{"n_layer": 9, "d_model": 192, "activation": "swiglu", "rope_base": 10000.0, "qk_norm": false, "init": "normal", "init_std_o": 0.0311, "init_std_up": 0.0311, "beta1": 0.9, "warmup_steps": 200, "decay_fraction": 0.413, "final_lr_fraction": 0.05}
MLP neurons of a small language model. Each row is named by its layer, matrix (down: output weights) and neuron, and shows model dimensions 16-143. Each number is 200 + 30 x the weight over its row's rms, rounded and kept within 0 to 999. A neuron's up and down rows have the sign that makes its largest values positive.
Before each neuron's rows, "raises" lists the tokens whose logits its output raises most directly, leaving later layers aside.

raises: "van", "ng", "ient", "udi", "nal"
L3.down254,247,194,163,223,223,212,202,250,190,155,222,188,225,200,226,200,183,207,228,224,207,224,215,215,235,253,214,229,179,243,213,198,215,221,214,270,218,231,211,170,150,212,243,243,198,177,181,235,225,249,169,149,199,220,215,225,215,204,232,165,182,164,213,183,194,180,201,182,184,160,167,198,166,209,220,231,220,183,211,123,199,177,247,227,275,191,196,171,180,204,213,208,174,175,186,164,256,242,174,175,193,224,227,181,205,171,146,230,213,234,137,204,171,204,242,243,193,118,217,228,184,206,215,154,209,191,190,225

raises: "d", "od", "ds", "ode", "oz"
L6.down350,273,190,134,180,152,184,191,243,203,211,167,171,202,196,174,219,175,169,186,204,200,143,223,198,160,176,205,239,139,174,233,246,161,207,215,164,177,225,243,235,192,220,206,278,184,164,187,194,171,177,208,184,172,194,203,222,185,204,214,221,181,191,191,194,195,239,180,179,217,205,198,223,212,190,191,185,217,206,168,176,163,208,194,198,229,223,254,182,187,179,275,220,144,146,189,202,178,196,211,181,196,193,181,260,177,211,202,195,204,207,239,252,135,234,242,180,221,263,179,196,171,205,177,185,186,231,260,174

raises: "ated", "ived", "iant", "ored", "ulated"
L3.down5,299,209,182,203,197,165,207,182,199,178,201,193,215,188,221,172,222,212,184,157,152,218,219,230,205,214,161,246,201,219,223,199,164,209,230,168,164,186,233,219,186,213,251,213,180,241,219,244,231,221,170,213,190,173,179,199,158,219,183,226,192,194,190,267,177,262,192,220,198,257,238,166,183,218,154,183,200,137,206,183,142,206,207,153,237,155,190,237,178,249,249,182,217,178,200,206,172,192,179,226,219,233,206,205,234,252,195,179,174,240,176,208,213,221,189,200,188,171,145,185,187,190,193,220,198,180,208,230

raises: "led", "lem", "lers", "ling", "les"
L6.down125,183,170,171,197,264,204,247,236,254,193,147,166,214,198,236,174,167,181,185,167,201,197,202,173,222,230,178,220,228,202,215,217,193,208,195,219,252,173,214,166,212,238,195,210,182,231,172,193,182,223,163,242,190,203,158,168,213,208,211,209,222,191,220,164,157,185,258,174,204,154,163,188,208,210,219,240,166,254,241,208,192,171,223,177,204,194,154,168,185,190,169,188,224,183,200,177,229,183,206,224,215,200,208,180,205,188,251,175,170,164,163,167,201,192,133,237,199,211,207,181,237,214,216,179,181,237,259,245

raises: "ological", "g", "oma", "awa", "olic"
L6.down232,196,236,184,210,192,205,257,189,198,176,126,194,206,167,111,184,225,188,151,175,215,187,259,178,177,192,201,207,177,186,205,213,206,190,217,193,139,223,204,179,214,219,144,179,201,221,194,181,222,214,222,231,225,192,231,169,201,211,164,237,217,92,221,181,205,150,186,165,208,217,191,195,197,162,170,185,196,161,181,151,202,224,184,224,266,225,141,175,153,170,270,202,191,186,245,195,250,240,195,238,271,224,204,223,260,198,196,218,197,187,184,177,212,211,168,240,232,217,200,200,167,190,152,164,207,202,194,187

raises: "ero", "est", "gers", "sters", "ey"
L3.down198,179,221,147,195,192,224,202,128,157,172,194,237,180,178,180,226,156,212,264,209,197,211,191,162,229,179,219,240,150,222,232,143,219,177,193,166,178,170,236,191,224,236,181,143,211,217,178,216,215,225,178,256,216,167,172,196,227,139,176,188,194,193,224,229,186,194,143,180,215,164,232,158,228,154,149,201,196,132,232,215,206,214,168,250,247,199,179,165,252,245,170,186,214,213,185,169,216,276,195,213,200,226,201,203,189,234,189,183,222,168,212,172,230,194,243,174,176,232,182,159,231,182,222,191,167,171,203,185

raises: " |", "ing", " =", "\"", ","
L3.down465,219,175,246,165,173,196,282,190,179,212,196,207,214,271,220,237,171,212,211,175,199,217,244,219,131,212,241,174,189,226,239,203,205,145,159,202,246,157,221,181,185,183,201,128,216,217,171,217,194,230,184,169,202,213,216,182,188,187,187,195,196,242,220,149,156,227,201,127,166,238,214,156,202,200,211,208,263,231,195,211,245,243,211,221,251,188,179,205,169,227,236,150,181,259,247,231,215,161,210,223,222,225,174,188,235,210,191,177,253,186,169,198,179,226,244,209,175,246,178,210,210,184,199,234,227,189,200,211

raises: "rd", "bon", "tor", "ti", " relations"
L6.down2,244,236,200,270,241,185,216,169,253,223,195,190,156,190,229,222,212,218,200,213,188,238,187,238,231,180,184,160,192,187,204,217,235,245,183,158,199,252,193,213,196,164,206,151,163,171,210,181,190,158,163,169,172,158,210,92,175,166,197,218,219,157,170,212,213,186,206,188,200,195,184,175,245,214,209,169,186,235,202,180,236,184,227,167,254,213,259,188,239,185,136,213,207,206,202,167,208,230,222,178,213,232,205,165,209,197,209,215,201,186,231,175,202,211,206,248,177,188,184,217,232,214,234,277,219,149,218,210